Weights of a small transformer language model.
Size: 12 layers, vocabulary 32768.
Architecture: RMSNorm before each block, rotary positions, no biases in attention or MLP, untied embeddings, capped logits.
Training: a variant of Adam for these matrices, 10215 steps.
MLP neurons of a small language model. Each row is named by its layer, matrix (down: output weights) and neuron, and shows model dimensions 0-127. Each number is 500 + 40 x the weight over its row's rms, rounded and kept within 0 to 999. Numbers have three digits each. A neuron's up and down rows have the sign that makes its largest values positive.
A block is one neuron, or neurons of one layer that tend to fire together. After each block is what it responds to, as a language model described it from the Wikipedia text at the highest values.

L6.down10:488628461478482476548492546432473422434526491503527499480474522516480498546512554502518461501483487533497507512494445517449480519629492519520497488541464484497481540559501555504509496497568475579522548448465473475500479541459423479489450505529469418471489463567518531475480549558572557489463461510494437493475461491501537517549444528547498469515488409499457497426493512487489451441530
L6.down206:478545489491500522507527446496409482500570512473484555502492498520528419589490475474455517520518447499436514495548521400537560451513475510481495414443472462511453558480479503507530491487437528432456491465405524448502461491455572551526495455485484507523456502503555437521479503559479519493512539541430583525489547444451544493531432475557548476540503509476453459473553520514589474460450
L6.down230:498567501514568512465488464518451482508477490535444556409466456469517507537506491540473452437491453539528503528544525490522547472519516483441523475468577473480523551528521489494452461555509451450493483516488560529511487551459541502507465514461591460499510480553440427430512554534470566536471515487442545521463507462514552491507422514491632543514552443551532484485492546502434539463454
L6.down403:539496470504483504508584498540491522532508495543498514518509486518484492529540478541499443565523495456510504501444542445504556520440488574535504425498490510541552504526499496534463518520508465587473513529511514485439605469520464504538464494582541512485463495586499445568451501498516531571524524499549553478482484484494481564480447473561502507531514527527495594494488480476559539515455
L6.down473:511524457532486469470498421478555450493466524493452499536538507533442480553521449528500482518458560440496520496409534549448489468433545519547494465559490520479478458588459469527525585482507480494478475484473512476523558490438453481482574521502533529430521439564496535545431470498523494472487505478523457532491457570451546458484526478446456484481441537481541459547450475523467498505424
L6.down500:506455552484529527466559501497490509491569476478443506419496488527512486453483443470484539498490499507553516496551527512473454526459481541479526456473539437488457434516511519539532533529537560546535494554476477518514499515422568561466563524509549429448543530534493530541482493474493504429431506526550509495485540562489446487478480455453499526504474531583475557536491470473539480454473
L6.down570:524521514521560570481540537583516530519479488418494520529557444536478502497497531483544521447532446521578454532463543611537505462453450498432452416532491460519432496533516519547518529529544495598513528534509474566506507502480487514527439476520487489552600492520492487573540540454455462492583530456454488547462536539493526476557574498569538458448498544482495524539478563483523516489456
L6.down578:513511543497480573477425507500523569531504517480512504489426511484505460480511450635526539491505467487449515523515490543472549469534545445496500508441490494456533512488515511584510480568473438465500511568461423539550471497440444494480516451506506519526603497486509551493582526464476542489482495515513565449528535495520459487407519507463529447484445501515468456444412437467454492509530
Description: Mid-token in structured data

L3.down45:569556508527516487483477459535487384559483444488520482530480438475513515483475516572532534497477479498488500464526508540528428507550420491488465451477531491558453562545602464560463491511524557530512513452441534473488546471431484456502545510531562446476511503470449529528521509578445513499541550484468510502432494542525534438514499415454551559409466448491439557472550473542579508534455
L3.down69:520506509542484580471517544542496484517518550485494509547443471518519478511505490566494501469473530516501479495544494557551555493561532515533474538475471464498428509549526442473421476459521488509455513478576518585489491562493518575534478465499494427546489565513488494529434484492441493492456528472485472592458494490519549468478481469492531521525503616424441486514511506480533505529501
L3.down211:558477490521472547485537504554519529503521508544504442519521490524468489491531490502499482552474497491538534497522508487529448538499591510552496528465505589534498495554549445568463487572482518539542526520501561616533541500500487517528476469519510537551456506501531454519488495481482481459527609516464491508453509483526503525528452421513518483449543518506494503451497484484575498470455
L3.down227:455492489543463493477497529459569581507462527437446481445476469498495472521482457447492511515574413514516568465533452573500479493500491422409494488449464499467464523527565471552470410497490543519487494481531506558507466496475510497462549537505565423545479404483486471500487480528410453551465536526485445524442502468498481563455419524471523542543502521487491546511475543589539533579530
L3.down497:452509499486435460436453574481497514519466512525497469496439497484440473514517398485485471601524535434525484498415415506452465448518485499498528555518548458517512476485491555533534541507474472465502486513490539484561489471475462550449456499494457529579470503482512471527536472495497569568526485407539495543516566415514462560423493462503461475456429408464482594407481514525513469506492
L3.down516:472503453516444491557465556484524552417524435518522445492524503487509500514494569477509535460532497514460604522436500514460545490506466544507448590602503520544495445455449438521445487492535438498554580510495493501492442533504481600510482493518495481534528490510545550527561517533502530554469466508538488463514475477620460538471464484421482476522492448543488487437475463489516480495520
L3.down677:552488475557488478504529441525600516470476517435452513476502466538529488475474519539505555507488550510542449499481512501527498479468454455477527485457495458494480487442453579583483536532545516443538513482520492473463487493448439540491504487549464462494543452506532507486440454499513520588502471597517467519514499419512540464464490538553478474412534485521474517496472571554448451347518
L3.down700:509486509458491463514515516454474490508505531434418459504521464494434436575460469517568515566501410484506515454502475451497501492518458487414436543466481539567537577530476471524503467504478502458453517527473475524510430461486506545550458477520511522550545505485463455545396491518437527508452508508484496489459573427533451598541498458451444514516491485479533491538494476505485470532473
Description: Quote-opening article "a"

L3.down247:431492512595464478421435472515469523448503456459535489501455438525494483539501500547514505475491475465482526521527519516474479505496495486542530453466498512538505490507515441498475562522463526557528468507474444499472490483459468562489535459543552457489513473499473508454493542489546443517457514583502555483465479507544504476514483502521489516530521443504478523512525478513506469544466
L3.down272:460544519490565443548433448419437525517502531528467554528467603497507509537526519534476489517509486500443503525478511500454537431491430504586496543501514553459480463485567475475541491498449447543490447494523421497503614450566533512456445510543544543510532530519523492479514528510524523545540595522524455498542473525494520502528444483481566530499455534443474431482478447507531515594475
L3.down303:453522498544409473502513467510517507524553525463485621498545439497474494492521439463452490482452474464443489529525505496550487515500555454497487501483521489435468483399521521559529514489499487513537475454477460453453530482537502517458474520491562497489536503532525471530492498518533473484507506538545539503501527485468479430489474460487495548533443498459509467497574495509465522603429
L3.down321:466529504604460512578498506451440471467480477475527444467508466555470428512535535497535507500490550530537560466446469532443552446536477564546513519568477518607525458449530455452517519514524452502482539507502514476485489551530521489494571533481480487455507403547408502441511486536596450522511517555523458462505483517456484502529417448530464474528514508470542481484445465445504536512485
L3.down524:499497494537470548452489538549406515515494450533499489495519475504427514504525489503512515468509474432504445557491497527517483579531453508561544515506443506562506472437527456556569470462468513540493525531463471498479555516527487488480532487489440439541462447522451454534455525463522473463470480548540508460441492553492501518520496436541474543525489556579486501488507468493539458641497
L3.down545:521506563492478563477472523451472522526501470462502499520554493487480509511473505462539483449516507504548546428449449522411559499481565460498604507508458564509494470497527495467484460469544473550446513531561525567446432561516449583482507402473478531476473455531504478492528542562521463489411530503497478548472484528532486543530548584493533477502464455484546489557472558484479453493462
L3.down566:449479539436502525524548479480514508556467488555500538483503455466478560463453450514523514494569557511464473517471508499450543483474497572581574472523473496522539502528460547391530461530516417549517500544450553548524464537511437432442572491549519496466560513499491520496553529496594516502499537495472506583508548577466467586534478496459429473481487528495593442467517471498477489395534
L3.down597:466420484540511516485519481524489485530523552500582512560481520453518485451465469452513513594455515487542477588482472511522538550524570562519458540450498511564487535474478536583541513490559517582520478535516507541531487417479484440495520462527544493493492517460540459487487573484509495448446496493496525489456598537444482510438594488467407527498539532449529542465464511477485557510503
Description: End of proper name

L5.down570:454582516459483529505548526558472549486503465526436475470467502455498421478553482518532439546535559484505505516526462556533492469503541484483438511473549513437514531455478524530512414466504510551514487561524473520487464540532457525506483507522505566549552473513459462549474519527478544471465518487469440520488520463432465397518401501504459463494556494484557488492533432562468449361527
Description: Quantity and degree qualifiers

L5.down652:452499563486512480482472543466538474512542490525485540416558500514529544524509493456509467475615456454458518532486484540459473521419486502441461480518501465534559557498464566497481520537468474462504552475455505540435542463525500521522438513468442484560564444506519502513498547553445540585535489561510499525558529503539454490538466477536469557512541472561594487430460508459458469535486
Description: Post-subject continuation points

L6.down91:495497483435502460484479450535445525451463456498475470521538513512511470478500523433400585524500496458526595451591500474555481464524492508493427538489522502470458528502425551536541521538536436525477500467509507485491465438504477497478522462530414448511513477539476519469531547512484446576480509474515426482551473463535470555564472456386485526544484507615511441513490481481490492548479
L6.down92:536458491506514527498604471498568499515480490478482462540484499502510555501492584501533546568525517477480467471538545545485443497523589493508462539578525499522522454496539526492474478465478493495491483520522525539493490495545469563532490576553487514561474510557468563550504497532529512491526518515472524528480510454552525560425470458514502456487514523533433455495503471522537475454436
L6.down174:564489539514506489473490534499553541494479437505503562500531543526520512421454528491470503551584496471553499483452478487547465536507500470557484483445516520538553474461505488472471467544486499521525482508483526449542460516489471472521470458541531491476491418522525474430455598493497507456474502480485539542449527513586461500470479455532490510499492511491492539486496547499475512393501
L6.down200:524482520413500508489505517483522430482409491518480537520531466465464472529484502448517474486512475505483401510543494435585458504518488532489525491497552572535460525484483459543494495491487561458541549506471494526511487503543478456477496550494488501475552435558477426515554489486470451467502444474512552482508502519491540525465524471499531505503501537498458483530519459478534489334467
L6.down210:532493524537514536484436505492456432532469545503517500426601526514472490540499478461517569483490488536466503468453476463555497492472477487526462545522627496469390535429538434520525505516493526445453429429490497514473590572604499469499393520522501550463488491529498513477486460500501443520498501528502534419536484432543548517501464526504418426539503551486478525516524516488474524442551
L6.down344:546467511599456505556525487587533478519426479520524489519529488528513496506503510495541526521517522499533483537512494555503442567499493436589511528502503553521429463527564460482466442493475512464497597480497547556473482485474463487564457524587483517518472446498546542433443513549499473563528529453440492473435486514463540541537476517507488394531540468455485513437502524474549541420494
L6.down397:495527452518490544475471518456465539513531576496461456452432454448469448533515567536498542489458585471421576500485489430436517465572538486504440521483524493447516436485530499498504537477463528491478540504573508513492489435461546567528475522528493495489531499472490465511500518536505542541528460566439482504512492519556557504512529493482489506506470468531390497457484515447490483434532
L6.down693:516541467511485447471505482511540518457524450485467488466520484488523481528562485457476488492466502532510523541458490489597442468565501491489520511444489480522486470483457457522464457528481508514570495460515491598496494541479524483440472480530449498485485496477510551385478511543464471538496509506577487435503511541501506519501455432478548549486537497525472559479443517473455602596444
Description: Existential and copula complements

L6.down32:530490440505532476540512527448534531515520505507518414532484488507552503558461583540499488535519487490494517514538512478434480519471493475562507506469529514546526518466511473463467497489465471511560529500560526511497593457508468514498485485555436523510539420547549498492533475444475532472550523481503491476505450506517448498460504445418500509521519443462518481424482425600438482453510
L6.down90:563538455514501482588449513462506501530483461472511531485574513508524453429461574477584571494503538574440544447488461513489531542446520485574513430516450506519485413481487401458520573547526515488502530481476547569522427600483522574500487448532454456530503526485522512516523474452545429463520494507471522509543466554437473564492514512488518422494482544501517507537489501568533473508500
L6.down125:508463502497544489528527505527571529521466518535522488528511501557556462509471482507479500441453499507465522512549550499487513507501515493486508503496504469477480541556533490482477519498459487516514506466461554453558434575480520485530522499533526519480522429450534466493528491505602510506462523508474459532500485496501521491515475465506558512523516437490456497539495532499454569458458
L6.down244:617462468491402501515489497440505556479487526448483472512565385463515540487483512532477535485454493517407519502485554460525495518469624478502539497509558468467538608444514449589458480508476522469471525531484525550440552506483545427546529545498488569542484493498509559511514460480531486514437531528490505454464453534524572426560457430468504424597519528454469469486440458524497461476505
L6.down302:465454487488517447494422478511439474595579544540572486515512515516510460518493476493539507531481519498498590476518449466497436495590480532528525431497492440542552495532540504467428558523480527528575530451539512474447515492479522584417463558559415496459596502491483525501518471522528477535486458429470501563453519527477571563542519513490485507489518521477496538454496491516415546517586
L6.down347:424429535549514526524412510448475516563520473527449539463573521517534406430441435504502536480512486490394466457511451522517549515442430494480448468515517478464469547549532478557542546505493498511510486467508541505500556399508398469494499424532426497457499408463490481563597579483475493467499473469495529501503493545522524541432519526535456527490482448427492519556422516509424529465498
L6.down438:506408448523490516496456539499497524464479487529480531511513421479447510494536517480553498506490475490456541491481471462522517541509534552546468485522457501502549455565602459534494544580476441480513478524459504546545575473476430576512493474506536560545451466519478481461551503432591549585474543446511423516460533515530523489489545393557464473515472549496478544492546507497468497512452
L6.down698:481468456487460508483582493545505476491458512494506509494530476548476533477548526526530490585521455590584542537470518483473594518536468451437492465462561582542562549459448458496495510436538496487564541500467457519479511513550493485516503509471508555500470500521589429519474507487567520502493422600589489590464482499472519495478524540467453480552550487460527523511496555515510439511520
Description: Predicate after copula

L3.down2:570511499504534451577450483540453412476520428482490499503438508477510508492486523495519540507516511505577581444521462533591519557588495494511486464487472517560484491506564426580538534493491532504507542532576471548548479475456550554466481515477475522481527494555528540503505496544504446499519566533493402471465466550502416494511485527545539596501496465461487482564489490439586512599487
L3.down113:523519480441449527559569496400428451478476514549578513509505517447522466457514476531469469425522436556545526525454507508543453465402575576616469507494490515512419537436493518490452558536516511511550490458535464559500508576529444427506512473551509494531491513556484466505532518517520465550508531521487505467511469550554492523452560509527506510508490496444503467561474512416431437444491
L3.down198:512553511477517553497545554561458476481441526456487488456500464507501471525455527445531511452488516498536521474499437466445540492487493476473482501532582491522517494512538463520383511620491493494513596488505465492479462480549545528529602468483429528541475521596457528520474455549524471511468553490481481539487504501523553529507511497453545458506485537505465559546493443501587507511516
L3.down224:435483498469491490525453524478495475488480500568523591423510478459464428434475488494515513470524500514492513488481461451506508498563522522502487623493536539499510482452562514525537505572586486474575512541458534470563436457467482476481477444596493493529504433435443461457543504483442524433449577518436481488504556553476531532527491461521472486464490514470539497559492529431515481479457
L3.down315:510500470458506529497515461481492488502510523512557491526459546489522547520488446535527470450489492414520486494441468528439576523488535528543450500528576506509497480485487454496486547447546443484493478508467556464463483470426460436563480523553510458502509459532477500515498483453542439490528421564483492536503520556482565516500561394494505508487478451468567462499546520509474535604441
L3.down374:419494573504523545469445499579395497476488512481505494446456461541479537515436525539576452592491397446535499515544479508519507532488474462550448492513465511486513505519458530582485443533571514534486623550476533568532504524468543460481485545495507497460543482500464456507515475448515490565510560473498514472405601497475492513514504481539461450449484504463551486486461542507444485590569
L3.down387:501501448424469471566516527550542484521543532401450481478484500464516396481530455458507517464626446498538530549526584444442447495488479541495474451497467540460471447490538482488397442461496444487557448558499554475575427550502518452519489475469429430461523461541505495474595515516513473497500443578472521487465492561507452490454424484515557521502487477455424485531453527541466526467485
L3.down542:489518479538420505536563506498511457470551490540497480582497526523415440505477482511509468546530500538456605487464476472463540507500526584535554574561563508515466509545503447522507465446469514572507524516513449495479562543566440530474455527472469517520520501564552500514504475479552467501494558541494523474397480524549571487496451451478510549497443500525514468511460452544495441512456
Description: Uniqueness and order words

L5.down299:493488558481496540483471525449483504547448493505533509475466444486491463528544476575555468502517474470574538502432525517474519456479470514496527472568515523539526451464550518459466484545521526540568553501442547481566465491475541504452511503540477545488575456540507533546508517509500621512457441514532514460474503513488501565502543467478521489480530522508533532518504493462455436399450
Description: Words inside creative titles

L3.down33:562539481550467496548439480472420542511505500490490456496504515523506497485473448507497518504462502547497484494584402554517555470545518508419501476453446430479488470463476489461528531469501503436514467492480503563528550521585457543491539465392471511524559508529471485572582447497479549522521546514442511483566507485580523533518472525508467577456441502494449505506494531432568486477461
L3.down59:550534455531505443496501469439524507531507583469459502525471481563477450544506529472464482491469481520487528535434506453503501455528510498498419467504468492516470515449485566492479561491577487527449583512533496530476460544441520461538517465498456484468552461541523478532496460494476480514473461544466511533569412418456451506473447551504468503545488607502502525473515457456431513419507
L3.down282:508474477447566470488531495534524574532499527567555492496490561492461492483487461519408480503512481483508546457485523511473501502467511497482498463601470484514505510438455516412460474515536535472477495605540475499457502473467450493531561543543512482532492464490460517505544513527514543406526533516528519491475495491532497510446523521562504432565530497472512489528556492506486465505502
L3.down310:558515520541497467523426526488478594443500476558509472526602472532492462485471474512463538491476505530500541521495470569511506546549496512507445489494507514510431497464428509460498503445523530526510516542459530524495557533532483506545538507476557473494475556478526488583532455452484469514501456491505507488491533524487457462446544585426539518476492551469506502440384493488391523569525
L3.down340:540473526551514488499484449543505539468519555503497506571499526571538460562521447452536531519501587533464533529481477504518537480498520490441480511530460469495479506537412464518461443491468529432461534543503467558486468527466506501505508483437455508483437508451465547424493501459503411502504484505516464513480460465571478548492486514533533539499527478457481512424517498450510420328530
L3.down347:536508454492477430436493496510561499545451442466473500615497508514532491619521500507520539528481485515507490488549516482545546488490464456521479505517559522462402578448462519493506532503579526563514469453488492461505513478494565533415540450451538478501496538477516454499495550476531409567585528607519484437563482479528506484506496474569473490465522463435503557463541487523445491528509
L3.down359:418465479529593459452436478503510466506486541494451477518505531506462522494546513557465466403508510470480518557527522469447405471511436455548510491436543423476523496534505536520484468585482473596522444564393460462469467507491477514567471475534570532530534455492522500456529534559505497439537595506495517486558500541457515475489451469518566456521533530502493479568554480481498532592441
L3.down424:501520473447492489465498493516562485444431510488412510577426496471440480537493467514491429531526432462500433485533473435460473511454441438515471485529516549493454507441482557591521494529526520517502452507552492529531503532484510498497500434529588513529494463500523473489460554511508512422512489477456509452527443485534516509507517582502549406447474515460457513504482478505499538535465
Description: Coordinate seconds digits

L5.down244:498449502449591513558481505581430440455415550466541475437567495584632476513544553544528530524533533506514441537539535512543465474511436484536515464534503487470476452457500470469456476478555512521451523509456483422551564489494538531554520423469452528448499421531524525499473544490492461505501478520531486497499425557500485513535420524504524464519517518467478550556434453574479515405552
Description: Ordinals, superlatives and degree words

L3.down1:481546483496510456547566480475501432507573553531457472450472517521473537521516518490497520469527539539496491506556488550487434531549541573439497432597516542546520490546518512413501515505505479502523465525487484486485482460519449488538549440459493487445481610503499497485521470526479497536474547468442458525487521504530506525473401473449519478523486513479449495511508426498526483484492
L3.down58:562514449539459408423482535503571492494469433507499533443578430530456471490490516524495497450519508518445530404619495441543449487528458515552524487486494476566505461551485462612435591517503546458555548432549494472427524494511558521515570496501537497549521542443475526485488489573508483456503484530478490501506513516530516440487487509494483481494499531531392546498492488517541557525541
L3.down156:439515448476458522548466513518470510510458454510477513441424509506522566528527509515511483517496527498504487497479474510439429502447436492586531552534484466482487510518457542493495461534483480512508508537502448455417538485420495453485536523461468469510515472481519547484513553535474572483537470545435456509466519454499527430477537470476492447506499470498524469464537530363536480452525
L3.down225:497567483435515484556472472493494508479496510490483525444496451470497509481586489491509519526482506475546513521525547423545461517467519555540529511538536531602566515546574476526482478540486517481475539389624471561514403438494465432447568573487494486485498559502510491477552490498476479513510533582438433542419413452530493552538561424454462453531565566553478466451556505545492550470443
L3.down617:447480467478524516458477501543601587521494496566476551543575524476527505466500531429458507497543534480499495487486514518506542440492443493499420542511502514509588491465427469516526454513456487507485490480462537442474512520484462464521469530548488553501537513529429549527454501515494470474532504593531524493543403495523543507495527479489517477512567517483506510557547532473461509619436
L3.down625:440450500443488448546524573511476502477463495564490496511482534538497541462473515470556520491492565489425458537523523434496519438563479454486533521493526513438515463480408590454436484511455494559499507495541510479466518536554493554498514523541463533470538495467499537473585500481529462460493490525488488504544499494543483557521464545437566513532511527532563510474522521507445468586596
L3.down689:490471540416495498611529526537489504503555538529509457507482578504501436501520520482520542519548513474506548518524493536511486413515501536440470468493419476486561487524482482459419417513489466481541534537489555538522391565451509469525491443507506517507516526542581453551445513506517527494439511497504543559527542489547502530534503494440458478528508566493532463471445464530468509605548
L3.down692:452482483545468468495490517519544460479505472481506520492512485561450476448482510500537567549479491517459537503482461396426513513535525503427429536501613573512496479497493482482444471446467523505553453565505497515420509584445489485425448486503499537508517488529510550549555520480575490511510494478466549529481480489445452522537418485429536503414531434566462547463480574565534509582460
Description: Pronouns in song titles